python train.py --head_dim=32 --norm_place="pre" --positions="learned" --parallel_block=false --init_std_qkv=0.0312 --init_std_o=0.00637 --init_std_down=0.00637 --lr=0.00119 --decay_shape="pow" --steps=8204
MLP neurons of a small language model. Each row is named by its layer, matrix (up: input weights; down: output weights) and neuron, and shows model dimensions 32-223. Each number is 500 + 50 x the weight over its row's rms, rounded and kept within 0 to 999. Numbers have three digits each.
After each neuron's rows, "fires on" lists the tokens most often at its 100 highest values on Wikipedia text that the model never trained on. A number after a token or word is its count.

L4.up1017:524486514449544521555585516535480522474351453468449498439445571473459553591534518535479491472443487638461486530521394509486517479545495479457468489507527515575453520552430557537478493616480506452480512517501478572498568508530469453536485511494494493517466548542474550470495528606473491493468493486545517576421393560583453489524634595490632566489519440542387524475432497529570494481362494512531465528528541399418467593552479544502535597519480505490380553372485482484539467510523538446491443466556562444467468457526483413500489472532537507501509509426544460508515578600518468423
L4.down1017:492642452426530517499555516549539496635597606488514551504509493508546441534498532467371462570466464561436514556550449521491412529491547427461543580502483475463570461604454452539440492469536463507470453535460489574570471520567476473511495515516509449497517550546475600403464459534556465442431486594471498517483453544566548535482504418509555508526544447475451550529486521539494524434454526459605547423508518505510401438491530471450520448577502564609485457474463481430495550508461520478430530513499498476493476477505510426574471485550503452528539427466508482402473570520465491548
fires on: "or" 80, ": " 4, "or " 4

L4.up339:540579518535505572544505506470442525566467520533451495464430594464561557495409541553502506423589509476516567467508572485537515588476548550504410461458452587538530460527578548432432521531507450497452522486559460489471465465533452431467456565388478578457540575365435450513504559432416411443477494391494530512562435569516577512449444406502560452480490506575500500478477517494548477463492558406548413473533549508439548523500529540541456501415474452469573546586527518493411564427529496389414534601492491528469512539445514573602437593574395470543488495487439576624507474575536490478
L4.down339:562543492478481566441578491558664465547446417456476450459522503482471466485465457643466437549459553514444538472427493452386555517468442498525521483483576479459506556482436444487499475548537561568563503562447461482524538533498517466537537447504477470494496587442516446569511538614442580500465509508572455525544523479469467474548528541486474441544556471425518481532409484498528461516504503395522451487514563478601447468517467530486460488428461523463439586460510480455504466423549483373452404524540564534498488549599470546582383451470486516633476546547403518530446550570468474456
fires on: "re" 23, "be " 11, "as " 8, "ly " 7, "\"" 6

L4.up16:496583477493459610493560446447490495575503531560433538505488494558403456508529452532469515458472536459518486395578482373512441559498447463481472511456519519520537431581502526544574525542501497418572533485457486431446568602434536528464412551450538558545506569452429444464550511484533460486467516551528409474478545479488445459517477532501525487487460526481498448514517543455407553550475575511448528481338545524301565509454517540454525487540500518459433441514477470555516498498427524525456540532543476434468500466566581470547469499433468558564451504474400446460468543406491594536
L4.down16:488570467505534520474473466458489406464499495491515482509520523511547544501573500500543420528443540526553552478578586440468430495573399591435481577480542483479423533509340517502385593470490477520555474522498445458511472466464452467504493524436530539444472588446400505438472562419404478511466459378510536470463503464458512488513544555553474493478529512393545455546539482442518533533550517474557555511461475448501539572516503511484500517488489515515497493491407579499537489573568521528562418546557444520510574622522537499452481485537534483515425471530482549470457399464421569508
fires on: "1 " 16, "cent" 10, "Cent" 8, "not " 8, "only " 7, "enti" 7

L7.up543:534503557550412405532443536431419394469444575554544519561511472513492487507495453426527523454536446477420509485459547482546483430629422453447507580520465552529547508487575538548583534575447549534520380444518511449546476420539442485495529489575497582393515526490553497508531491491469507504429577606463439488468453503454370471469421492523526466496551352534600561448506503530529530515573528434493486447459432477466568491465532560622525484521518435517544513527483506479575502420467522515445620477476493506498464554500531566474465480469572531474420537478548439527473544588558436442
L7.down543:479570433520570482483576569553495621521574476517524436512497453444463466415500503517513487469468442528507491472479487539453552559453497466450481508552525582483591484538517522502464467460479511534424567472436418554424462627456483442441540467471457429603438553520498593568419513480534502519501478440534514534563481627488571564451586545481456494441449519420486565538637463526500466505480558464449486595608498456529441469453540495522588474397465566575530423376566474477381518465566502527457491502436454563461469532581493489466534495492428479507503471410486568470543373582434467504
fires on: "en" 18, "C" 10, "s" 8, "st" 7, "z" 7, "D" 6

L7.up965:511521474433484590476408484539492489503502451390532505464563433481501513477493559530440482464452487433477512502516538473568479445528559459530538576401586368563540551508461540518573547586503549453591492512478378531454496621463519475485527562586562430480501481538480461481565454568494517515469597490521550474555483440500556490578499461464483507589574536421520442517530509486534501526482502514492495500430447451542435546501510545467503518484440458535460513590571469479639479525489383528446555503512524488488555449497417568489438503610514463426568548504514486518574404493451469487
L7.down965:471417531346536401461532504555447415613476451462420383523465500547588442509425490487481528557451423531528569491481465447505471467446523440447478536531512558494566506471502429532521540433514479525596446422530507504578452486513529508550490523513467539471467626520568468533448550391524510500598580436453496571481572530527496448487448491472519550507443450547591607518484498530498558499484522473545513481520532541577588469406596514442515541540492578453561528443490465505484480461546478559598516525474491471515407468462504453444566530472506461611437502491486590509555454430466454510
fires on: ", " 38, "b" 12, "and " 8, "to " 8, "N" 5, "B" 5

L7.up619:467485565584501457461471475468524564463453492416444451589464494504574539451566571487515462438458472481514627497382454482602423580464490463546451498556514496462509612434491498556423401515539512575485505451469474464440552510500591539501516496502555519426402537573440568522451463537515524455477488457429453573493527514530486569521517595425478492486510416510504471525548500554528477488501496487554434466485440553543495447485526485487469420484504465505515568420564416511524534532497466433554539527526533539486538412476400476493523458567558524428519605657448523494447516450507488429
L7.down619:490461475499631492489570489494557437529501479489467521478391454482533456581477391482460477484555520494498535472556410477500552439514475496516587566389577527450495494534504498478538508499512565460467509603532513511511496486488455461445511531330394537562438451493494465528400597480462531434594522549438553625464481472568552518400482434472465576518494529452533596500515427484434604504434616561465499443509595476542496498476420399445538467484446567550488542461572492456414517471488590556517521576437479505555566515435446514481462481576468490550370457447464509538533534451561626528
fires on: "In " 18, "and " 16, "a " 11, "–" 9, "; " 8, "li" 7

L3.up210:495509461535527489491472454396604614552466507483448490503566447538552485511496510533472503521541529474410520504544453579426561505507499496350495493489565497482568580492521574562565509480469479473499463509492471592491467544472442510486534483564570473517451458552407535438487464551484509504511514506523529510433507582411518456474506485448515418405453547550479506430539564491454418471514527575471411503437449487460404556444683514547514493534589528476443506557544490503557484471413511488502494482531420440490497547516545509509516457520463493430580423599552526540515443601495466532
L3.down210:511620548487545490608590373554493439487561513614473536564533521463558443463471530471516515558447523614549503588464458395494470495413477425536471459493542509415356499485542496543505492489523513524521492470508508545515531380542581517480492524515498445551395585430463537515508558508449463561491547475498530483478495504409477458433487419504626533536419446572445558455476512477477516481513504421486474516472511468412506561469442521543507459409533537509470527521382473524574599433529490429427390522517558528497562495524475412507499454488558423504454517505498555471434527549566631565
fires on: "; " 26, ") " 24, "." 8, "Conference " 7, ". " 6, "s " 4

L3.up181:536492447503558553484519487464514512567529481579492493491525536462522526522561454435519548495439515484546570650525493518471486396452432573421460520509559466402478529591502457547527527466477550514556444518521572588523501477461499517595551437433499515479535394501455450647520591538539517493520500432541538565509366506523397533471488471470577469481454518504496468487553547508429463477372526517429563498506417497456546439522510534417511538457484452489480618511485577473534440498487472537547560530480518476381523522440536380513494451489475458489596404495529538568510514600487547533
L3.down181:516529524498547466432563534528475482502518451458475470469454498464509422526441489574457530467542530481390464504472395460586430534578472478595582470460407444538443465518562490460577459506509547466454436450534477535385462468458533446482469508631523457485500443556498458479401430502510500488563454551454483444477558486579564529576490512463514506477432435460461555459411523554544515569511488403551495449465516544625473506467497479544571564571514467465458508667395470509587613534457475441504458458506464550598477585498530584464459511474501530586468477511589585485492452534584436463
fires on: "% " 25, "0" 6, "0 " 6, "id" 5, "Championships " 5, "School" 4

L3.up74:474520506462487480505449488458439429473558585467497474387513450533553501503446459502440507500460455519477431553550430492446487500459474533506551389521497479518454495503479540603402472466569458413463509507564556514568548559464491490519439451518402441527591428457362563528502528579416425588481525463510548575536403477528516506419541430502482478560494569486556606511516537494642601530540567475513557483507464513516533453483514501472546557543423513506457578596452527383569525474533562555490496533566577483532501495581445521469537529486568487508518484419583444495592465576469506463
L3.down74:599499478401590416399441544534472433478440450522528478487523506462480469466491443504529499481519536567510478490475502536501538447533501505551579527464531559526561531537492464486543523536471466598518559471503473479424555423544499505487573578482591455473521572532554449504496573448492577461581459378470524556580501428467405498523515462503489461427540515440517501469385518490380579500466486528540488517525481525502552563564583530502446419469589496451474488449608480536473492584489426495552458392442495484481502511495431531509452487534523470573546534631458582489505534439507451471
fires on: ": " 35, "'" 17, "list" 11, "| " 4

L7.up763:476552497489578469484460538499460529512511426366550448645482441435532495473553477558529463501599444429478496459446465585520516614579408480512522522531518426540500556537476469519522408575529527457571503474545559550520486530473484503393579511520460472488514549555480472531478511553465381451529408471575488528439555559502488476456441515521578495457501546465412477612473525565551498608511481468516541500441510544445371448558554446442468503559438509499532472579509506522494466534598463507512495500438476467492512430571480455548588476430483519488542487442549463345567399455516499403
L7.down763:517494537596578517505500515495456508477516536519548474446540536457457464498515508481445465426429507537578566508449417524521418490566541515523449509407472554400425484547508442507463487451550467546442418558488482359572509443461471547491436403480522443474503442479397449512499528557564472423492514599538533495544455423489582508559363475548510523445617491455440470519598503486428532445450475536484474535410525593539554588530462522530446545501568456575455468457464532351409550540457517547511575582487458592488562546539472563453436580493576444456488448521494456533487472531518508524
fires on: "of " 59, "in " 14, "\n\n" 5, "club" 4, "lo" 4, "squ" 4

L9.up525:420476417537538492478523518607574575539553457501457531589552506482565583533501479529538396480479560502548499447511574439477531494594499543487513473515649514473461531540423484475467512634532553488468483547464444548546428519447472500442491451580606504445502405506483543478508467565611482508523568447467433414470522450507492481489481489473602529502486514415434539575474569465602449468574505541468423488515576556551502472476435508435477549563496501551510445516640526548541473600456468505401539484486480443585498412534425486558411507550460487521486480567521576451442510468463467547
L9.down525:466453487410551483497492490539472430469520477492520423440486396459447442506506601531482579454432469565319543533481469536464527425467488475450466491474501541461494461464532537392516493430472506489527514595465477490494531498524436496554540432436462579603479551525444563498479575516496542563479561524524531529532461490474513433503404517500437578608521406552450586459536433582425535549434508560461494492531476500495552418510501524529606487506559550512495534482454453531529517501456473548539484511392527473589525517428329527483592477484523502502472556477514538578536442526597587476
fires on: "), " 18, ", " 15, "of " 11, "and " 7, "a " 5, "such " 4

L3.up470:548445477433549523449542534546475416502546505478560481487480527410373512447528547514443501407615509524493501493468520560477478562478494508533443533480538609470535511491542484537420485478457474463460562469516545431414482586477520383502493518462443545466471512463503529526607544475480462443514567456467467529501369405499494555504518525519550459367445525518534510547486552426481508570471420574504490550504560557524503467586432483451508551595563502455515437550588634489407553477499463432456502425490502558526510531557468559568487499496423537535480451471565478559526472504463560489
L3.down470:454407535526509481493543504547423537466535527525480421414417411621496605504523551431450534587469533524498458523536501440458479506451523412428376545476493481480514481416550490466576557517521407526470509460497501407464513543467466503514550555543427487589552490519468450460560454539461521538520546531501586394544584411488489555534379534480509514507563532519489477526458486516548531469499536459494536492526524547506546548512394496437595488422546490534608510512505488562516517483397480430568511505541508595502515465445453590466463451456521533453513407494522588515559553514480509558
fires on: ". " 89, ".." 5, ", " 5

L3.up362:495456535475540446472495414483489433520413473473495514462526556480514609525493435516407537403537552510540416557500582538497413502529478445438559506395427494469550545400564545488497600566528501475537491516505550480470533544566480509577512505497459480459514537507436619454550465566523436500462515570511436516465445512443517479513550541480551530436498507548448580497575434520424517501489681513516396513575401506395507557436585422488520516495561565500537464486431460503488392439457590528531431436548492457484468544539515456450535562482563531452460558444516514463523503495540590465
L3.down362:442545439371534518445524510512521581475541476454434493477495542473517460494586507443421498516534460579490537602494520471446493464535532531493509546578487475439526363615454548443522482566440425462462482565471518495527508519584527500563492480422523514495510572458449565489474546495450512567506435431495409506492499499551569490471511467484465499516419506461420534545461508437502542427415448525520508546465540529549510493492599510507527454543439517489468446444579584522521419481547484420546439536501449519465522564484461500491474411499443536515513460543430408536521579510480516447
fires on: "ey" 21, "or" 15, ": " 15, "on" 14, "ron" 12, "to" 5

L7.up948:487509499503492481419537567551480532500567499513488520528568365525494500426505454509502487520562540486520408518452483537499550576509500474435512451474560569545515436463572479419448470498498576549587421518458511491481505577465415467573556525553532451486466522397427515521463452496411559455490490416510523539452487650594431553588534500464425594551399466517473513423494476499449491490471479469461517474510446517535495410496529579508504447595579491548461548522464625518518558488459407513498487548471490568438518463573465497535441495521478516527591499400338547450531498515509527565
L7.down948:559509537580445471462515492434447450466410533501464541441480606536520545549450533361491525477435505444554495526437549548504464554499522432435445536488615491528465449549448475577424483494538417445474493561476501498480472401603527508603454558460505541541524439588533477388514490513503533496499525491475519522594504458517535472504412479520458420460550444481530511441576484548478512449482533523490476526511495512447527587459440496499479477492445538576510499528480386330436560474584417525487505542562544530575507520482509581421537570498568425517476515468613471471588427583489492414
fires on: "of " 52, "ri" 5, "re" 5

L9.up944:537518513568570479448468512588502396574445517435545415479426490501446589476448488481465499493598519543521514488505466491381446548448422462483529521543487483513527525524512545477515488461466539451498488577451509518533445583497415450439403546521461505615426583534530516513379558358476474476469500570514495508499493445522536491383419516411509457524488531431489500413531479592476417505410472434517495505425510472458482410526480513493618456489562417661415542501544490562498506524423480522542487562467415456495485429525499576517485446591504578565542525518457470549585454500560499543
L9.down944:479493526537555471535538495465493610489546501583502477552490428521424453492569507426450438568489510494487497533527502470485495454463583484504503513433528461519535463445530543613471508532520507569490489511556521470422475388477538555521419455462481475423495488487458495447605448555544508450521490459575504417467527539529471449474516475458547499448545471497480393556613526439424502461601468450510491450500579549604525499501567599512478518400491521500547388463538516448541529456467463588573567441464541543501500458582398494454395544549510544439435481526487614546508449465472503415
fires on: "| " 44, "In " 12, "in " 10, "(" 9, "\n\n" 8, "S" 4

L2.up429:552499556502471484541567462433469517537504601618454548509488508454567462610518443514477583567545534446522505490484446427462461437516431522497470511388533578490492488473529494590414469591411544546518468604542538497476566506481352426461500408503562503516465435411546486458467568472488515574419565526531507395516464467483485532485481475466524388438564462455476532515527454547455482615445491498519538539510480498501535464531527498392529502434471554490496511495526458546540559412511539518481573458532537444514484533419564491456483545469459486564432553563517531475575464411556506486
L2.down429:460448471406507494545551605537537407519435560511473567501451497507591511471567491609468480492466487511529630456463508543589501468629501484481445520509465502501506567591401548504540555477454550430496476520455480402450431543452556506484532514466601500548535540478584404401583513518349474402440513526575512468528497544544543438414535486530550402471474470476546508508502506402478534462468560499496583471473572445472590457491458522412442498542563523489460528511423512481485573544479517513496448423590539512538533519457579531549455548552443442533457542466455545436631516472478537518
fires on: "ab" 22, "199" 16, "Cent" 15, "202" 9, "comple" 6, "cent" 6

L4.up581:546510512530454400559470569472445413494465453458520506517569599486517453431462498527480508456560431474576525625597564480400474468467447413570516466573480476497547468523453478527509586463490491403506516544560558499510472618464454479475450520510472544477495415535471545459463509510457508483523482487431577512506499435482413539479397436565536483468487545565507466578490567518515535413477505572571503420432388537593610531445529543526531562557455459636455529568536530398437518487588527438619562471516555530494510431475455389544492440536498479528534547408541444453463446459545557482
L4.down581:492478430450506565519502456456502607459481499474502497516437446491515538528613442441482521487532495580482489425411466423489649532546525514598555495443496500565475543518480527537516410469386514552491511540484526503485494529492566494511506471493503567536494621459511451536563530499563512494474519500519516463508426645459586572611485535442506483526570503461511552520485480513472507487527533522495482513479576470477491333543537489464459603519500563465481427452479471640484441601430470527489577507461566475502405565432427544456455529440513455540550525577449515540503486561391379492
fires on: "and " 23, "s" 12, "sil" 10, "' " 6, "tic " 5

L2.up449:472576518522454487552547468557467561545405515525515448464544532529524513475575399512459610560589575489626420385509539588489508551540587624567409524470403453514496561468541465404516539470536531487489532477514428428471516524542467495588562553598539445543464451450471532465439567530517438538506491519482536540545459498523510526488491479456516567510544458615508469499507620559483517505526483482457495435546424527492446550467523545562486444439428489540497493529533566509497575464434529343508456514491463473458473437370479472463566511525606463498494525554485481525467460494464507552
L2.down449:407472471481410472607521477511500449374423463494583516545468521580417475561511434408469494480506507592448551495469548545551562498474411491493503520401486492510518527509551522501521505499485539539466494461431560498430521466446486475563498495644470527496464444592547444472449360528599512518509468540517535470544485474537459504472475534505534498580473477489505472519427544441379458564519519501480505515492540530528470474526502557515516592540541507440537570475481513510426472578435422517593490534567522461475561586499518515493430449488534495564552512549553564413496436523588450537
fires on: "|" 14, "signed " 13, "served " 10, "particip" 8, "Preceded " 7, "votes " 6

L3.up778:471506499618536466508491503416506494564527441478514422461475457468565523583504472481427526563518522445492540425409436496470645517563517475512470560490576594565509535438553507476595426457550553494519603460526488561482565452441471433589566563510489466434527486430524432468513469544423492465530463527478504506418483513461538536540451504457520451530446494503470454524455580511501458543603416495524439496388501487434481458577490556557554502529499531468517539515494446531591512474473544568495572476452505555558463479518534433468543511433537512458463472560494484385456422555515520541
L3.down778:488416487619535487449496442559572488544468455431489530427407542569488510473493594436540492514442457542550601530407512490457454426621479470394524492499508461450383548452582597468569523484473574496465531537469478586514517481531542594449499501542553450548512494445444537534431545442482445545615548463570486559462444534466389468516566512570606410472435520476455541549517479482511495556588478446421535496476511464500474539459499580514502474488477461546456496522499503545553496459532564431528493566530461500503547609503409469462514509534542411511447439470564526486464468465541547510
fires on: "; " 43, ", " 19, "| " 15

L3.up52:415462520477516573458489483519580513457538554497549537451498470457511551535542463451576455476559465566493541503454592506433496479528477456407509586502527541432524600379490514484490470411533480512449531497474551658497576475463466475448506433501483526403490553458406510447405447680481524517474464544476440481473478521544605429488507571505479444517520450597502486475532547438407433545515444531391516471465492447460593551504494576540501486584498478480478456520511595524520436430476544469467535458492466493513465512494530396478541550478575591422518435541531513494490462575493528548
L3.down52:458469500460482463523526530529495415547580514530431560435452510458487525588417608477498566547511565579495517539538427544490578453520459506472437547541540440479491513454551560490513542528529476527468479446499518526518563592491558622489605496533497462411481513510325528501541498498507460471480464555560589532464466492458530512495480480549611429414536454468460446599531428457449379497565535565514471492486568557492507471448502523502449487449488558408406460559494585452535497447615503419475495540595446424510547578407484492465453538541501425521559401536526586576547470540515479467
fires on: "| " 62, "; " 32

L9.up821:469518596518514504509514533471503491522543594520517546500495475545473540572575489481444490491584542490519468469463502580564492524564573432484506501448546522518390601558518492557466531577505484537551552439502403541545446483427530458574552527415500456569642510538549601516536492542559447574517545463572528455502545626414496539451456499489444411382501453533541464419535468497420494427537508492579443458455522445444488484476547480429459495541454468527470435488458554469471489532550449545589526441509493437459429493556398398487558470521445501524572436534497493489495593465392473503
L9.down821:437497480540463465453536533531492455415428495501502465448517484479567507418613471518555468416527601559529552476551509423450440494469469504474391587534464561563537457477415464443534404518455460517447505495480448535558550505507443504483613541594512434502475455527474417562492465571519453433541462445519472622390532434533483578500466489558535546537493591508491501466458500547548512438530463491431467498489496527447498535478486553561471551516553520469479564507613602488424487498477477469510451555459430503530438429436558454455487643456471482482466444532556561559530480452560578491
fires on: "the " 13, "by " 10, "mar" 8, "- " 7, "as " 7, ": " 6

L3.up86:425474400488566542550517522569522535552533514483505553428489488528570466526496481535504540488568479484473555421463625498396550592508523502400514467531547551558582569427487465443470506490501445456379448442467456526521481470493450534572519431413512584400500430442463459428485515465423558508504599495526622387536433482464521507503589573458437451443582449509513419441580526482455500593536520449462424477381561528486489517481505536579452506488502510536550595540619467586510449494471525507505504447463439477492459491512609475459490539558476571471557436545545545461477519502507496518
L3.down86:496477467435534440560516445437475473487509556553405454524509466456563511587419521498488481518493457622530507511473456374449496521510524482530421518516515550518447564398493573469498486493457545510463455474451510526593512528548600563438562477514486474462504547456367522468512416568529446502515501528429389519450497544549556514466503456485534544493515472537509516511490573537533472502581623469559566478608488497360465540477465525572425514476526527468545502432440521480555397463611465493521433529541408502479466545571561495458422525503502469446530503527533526535509524536576531492
fires on: "| " 50, "; " 8, "_{" 5, "Ne" 4, ": " 4

L3.up700:504457515582494550457422513510501520597527623398493609544488475488531419570486555415605563461506518572574573535482543449583468479450614461502511515569491457489453463558502538398446501497494386500500617471563559474509477512587445541506611489480444512406550556407552525487504599543489512506518489486568519408440484477500525498488557560473535428502490533496439545478403543545637497504467395437469460517477495504577488538507520531597426458414526519508449472441514521448499479555472564549482489479441470429440545558412457542463507505502443497468529454521610481568434474366517520461
L3.down700:431512647446536461499451531490527573399451518418461512529467457464476478515519443492500455462549509543400473494498472426478527465445454465592524496572577460507490509529400513584487493462472581509496508435410488564607545564533446566460497508521478517519499400567494441458513508482501528571490446551413447467457521539607486380547457493587560429553485495479516487391558468451404614530468456431485462593543537531558489476536434497495425444582486513516479490464530458534484540543471482581473509440453511591580473494541575435554523498538481519540580537439425491531515488594514568447
fires on: "stre" 16, "activ" 11, "rac" 9, "viol" 7, "gre" 6, "ick" 6

L9.up295:517420515490559539478427532605509483566495587519478385534516402442568486537491428489442519468545641461496485549515449439572488512500449560562461488566534489497405578543426509539488554546486544498601469515482502500589466536484552605485494493488456542418483518544493499581534550418560511613437487462468555439444511560447528536364463520450467597470409473516475488481539554408526509396482544520528661542481497500450518459513558425439494448639573485477552483564505495575514461504479364481475485544592484533499528510582497456462469526571490514480465500511438437477572463575500469448
L9.down295:569557550532550478487531560523481601415443566488458497582496421465444432487525582534452486541482471484513525582507417534454489483492542458501545538429530511546567429491489442437462439502501501523494527483476524518440556356605442499521554539475487536496534530531392560541517486623436547414412476476505521471510451455474545520515519580505457516523543496467523505508493540546557517544438456462505418507637587471515563493389551481689462494498521468593460438500442580472506648565480590556452513487502493485559439443441357491537556522565481432505530509348493523490429498513527480483
fires on: "at " 24, "of " 8, "dep" 7, "and " 6, ": " 5

L9.up108:460528557586639416530540497402445484529562555424578434449504543537432444493450465543515548512484579418454455568568546454437497561490499550476552550547508521412473461594513450497390491606531512490482513483431584547541488487379413517529448498560566402463417546500523496495462563573515569455475514520465447508537475508481515492447437512451472500448508415543465415494477528486525529489564493493534513481532557480567513481521530381540494554509535445505514469472485603437434580465488525431560438587504523487540552479435609521458541511531572542435597489481451459460467387538550544400
L9.down108:473516513507452466515482492574542448485537446459482542523461542351560509509499570425486510486469465468526473465557456554415504444502520485469479568471532468603529446550530508525460526475542532539435595598461470526586526594479572457512517465561464475523544551517469469428476554554455480489482391487522491496556473421501505393420518437468596600490527425471406512556416477521473538438453463549544484471527518541525470510545539542418372392491536415495467403515466516466530434454477530539526527465489497497508482563504615463520626497558508488508512439513540481595488494493614507515
fires on: "ch" 51, "e " 5, ": " 4, "z" 4, "ame " 4, "es " 4

L2.up339:590491573503464559528565553531526484443438610527454419554499536512511513597524493460446472491492560463452521565472493519435535516495613513478488428519450485459458474414455535472417467423443456481556510489496388575593526480541508414461580475519577525360556479508499517558555454443564451511528504501436478560500415377464558531512496588575504453470539569442577498482452500430468483511520474488479551503500545486384454544508549504569482518536560456461523520522535469485472503536431550430571498419519444550549535543522476466424560532499498497467591462514582465453518458418562479439
L2.down339:480463523547496572452439488502457523537505391597479522477487480546484426459496488475522496477473428501502411431486504494566508493503417488528476509493500534490561597543498512481511509609533562640476493513483492477483475479426532570525490523512401533490511506569464511482472523514464506437423477483579514433438521606487497525516579491346592549639524405577536483496487505590436431469482567468537467532513480571595531418564519450389483488547496624568500509515478503531485510426595490508452492542528487462405552493522516588580347523492497467525456508489478516493452573550499486501
fires on: "per" 20, "by " 13, "th" 8, "his " 7, "season" 5, "him" 5

L2.up818:488547519486522447516498456482449439496494505535475505519526412433434526491496536448503502513583547539505516501401534518496581484455423499495501470479485536488461472431548608546444545463578444489516494450507508443487537505452492477486479515445398527524425502500501507431588452537425510511476534532522512444515517444508471539520523552509533567454529440554531555473604527433455580415456511504467416466505468474482503490511503523491581522608379564471520428503632492448459466619659402485489426475530488523502599644563521486595476568575532494553414457425503493542478456454503418543
L2.down818:446371601588609454476578540562539452470481447455463430463514455631373528536476568441445403490452483550521570486551557595460573550424524472435474514574490530540598458587514554470496528514542513413526476458557510402441576550477493447514539556503454520470516523490522544485521461586501518534530476485485438473545414520511382442515506606452531531464564537514467485504451482463627520475444508456499441446539593498482460482514501535452581536516509489401617530538556456534500464534498468438486464474524454479586471499542481590513445493472458596497516478474471506488509549508441476431
fires on: ". " 98

L3.up472:387501500580544521466460492472506397535476423458486570501470457545470550569467430456392487483447484394611514476488514489547513520478532503614534599467563448481442443518451527530465411428542478545522554462524421540463461477545507461486466479488573621519552553447505426522553472512439482562503508491499546511451502460432578554546502572478419458472486539512537442536492483563561475507549487457581354454421471413504554478513492591560446451456496504403409533494502482500505515447534545507479439414482523558538420567432540497524472499531518527494511622506457419481550474456590524430
L3.down472:494510419482586592460444524582537597505525471537506504448474519529610481393511451595449523467433494483473542561556435474456475493543508414483462458439568538507605495424483521518479590421501544504539503561456494587478510436408512459464465447423578504484469543586526550472483553492454511627514449563498411436473482464517507422441526478512544471498440521584545421458504593425438477474496520505531494549474463581576541435434478508534506484430464447594560459517492525572567432561519567482454442562513466519570512517582453504518546476485578533509522451493474524481559490549489552554
fires on: "1" 22, "; " 15, "ism" 12, "ip" 9, "1 " 8

L3.up902:472417455467536605437460470490372500473531503462537478525475492485527497578500494406528478474482494477455482563451485552585546441528509524532537494463545514579443434501536449543526429525566497499413418498491494540519493413479498556496469446446433508498477479508549461525441539441504519568454484566494582384507473493483596489618446523463586430513515487510489507478558498506457473481414430461586444381477504407498430443497560422598465507401412542554473532514436465492478468468485504547534486412521460483555662506518582430541547518519464593574447476487506484553571423506467428443
L3.down902:503504545469435445484515447483611521518479442497405497481463587511409552491486571537543500513488509404481512408479513543430544583536481478517498557498426387538495498568466462474445548558480474488551518514416499511429532527474503429363502511495552446381535464531559414485447552445508453508581554528528429516470514515478500476489546497572509533525446576459579493526417638519527567470535447528520497541586473515487585513447587600432416528499492465567550512463508516566461440490497470525529475572540470566542522558545518560483513493532522485511548482494515472388520590436511490456
fires on: "0 " 35, "," 9, "0" 7, "00 " 5, "arm" 4, "off " 4

L9.up993:512519552531514372554488449561492471552579484474556512428530503429518501512321532421496532565445505483462518538493468470489498557499459449493442477531522555517464522565536567469426545506431505409492494456507513433500551481456535489447596416625543519517558555507528478589530552516461480441450573570550520413378439499492475481492526458614466499521493495407529504553505474480508421528456506479429438509541449473467496506520520522470486470541389527522484503586496528356560455504509533496513566492481644419461493485483535429472578434542541518448473516534546516613571522618591527493
L9.down993:487507452503545541471557549513549588545498452490492443554433521492512568472606426405424545568545533492504454557446551490468563499483526513438539430501490432569545509399490505519459562539475537593485479506486501578592461494485509497463438419595483446553445475535545444514442508474533514505429518412510542492482498451509530550548544554487503516465443527536492509450588522551508530548524437437427504491516459573432513460544450503541581521499629516544498515386494431572494480462552462381530409458526479555514421526462499472518511537599429574485548528479515477455471410458379375475
fires on: "st" 20, "St" 10, "es " 7, "z" 6, "s " 6, "em" 4

L9.up248:495480498516456430486495598557577469557543492512460478560550583551502524503510520492476526483537495547379401540461446360444499478483649487456531505401537549481516460515529588475431464585510559488525540515595407542573535531566483436541477500540405514568458545440335530571519526471472470525537453579532479509482485499460473538459452520364463478541589478510525534488505477520371511517455366553509558511460437453491462467511475472496441448507524473468479567501546522499508545505470482549528435446538495459559444400459494442529501453503505605481524534447566516445455581445568479576
L9.down248:529551557427490487488467533475423440424429530456521528428546646533489428494371438572504412406467472517593543545494510607546547464516456456392516431579619493559515570355559503568522578433560463524487448523557501542473547380518558530473489496520564523553539418529594408444489407557473508433600481351483567444470544482565550504531495506498491448465517521498474467528577427526505445516493520454513485515492417478511512463442551464498500558489500484493508392442496548457443473503448491540460540534417491437514500535492429420497484477536489467457543477432473510463499519517513528448
fires on: "|" 35, "re" 19, "and " 10, "in" 5, "| " 5

L9.up781:550512396452443501443447458506456572528535512561465458462446538517592539548474560488445485432510481506465521517461488491557501562414523555471400528438525539544521417504441500578507490566483478582445519538539518452486521530443495459549519518439494608567547523500455430521501578578458510559503532468507472462446418507544541413487533548500488608534480473547474546464498585394414483353446531483563507475433480467523521592415520530533477492496587488527439464443482494471502527508409452401476500637542485444526549521464506549560533451506490497496459498439345477537529463529498521559
L9.down781:525367407483595507578469495542542563463573525524363435407413481387548494586484504572534527532536540493530485564528488514551525481532566487468410553530437502406455577554500428508487500516545478485538476492506539441537492499572511456524500458420506509533541466487491475500470491520440492533446507442479559483471552488439426474588530452475475453537505530533499477460516490524619465446517416486419465552516411534481451508476539474439516500542389557530392526553576584411468387471513511473494499497551466497467505503466349485478459570445443472489506581570524562448441538523514507560
fires on: "of " 34, "and " 9, "to " 6, "ly " 5, ", " 5, "as " 4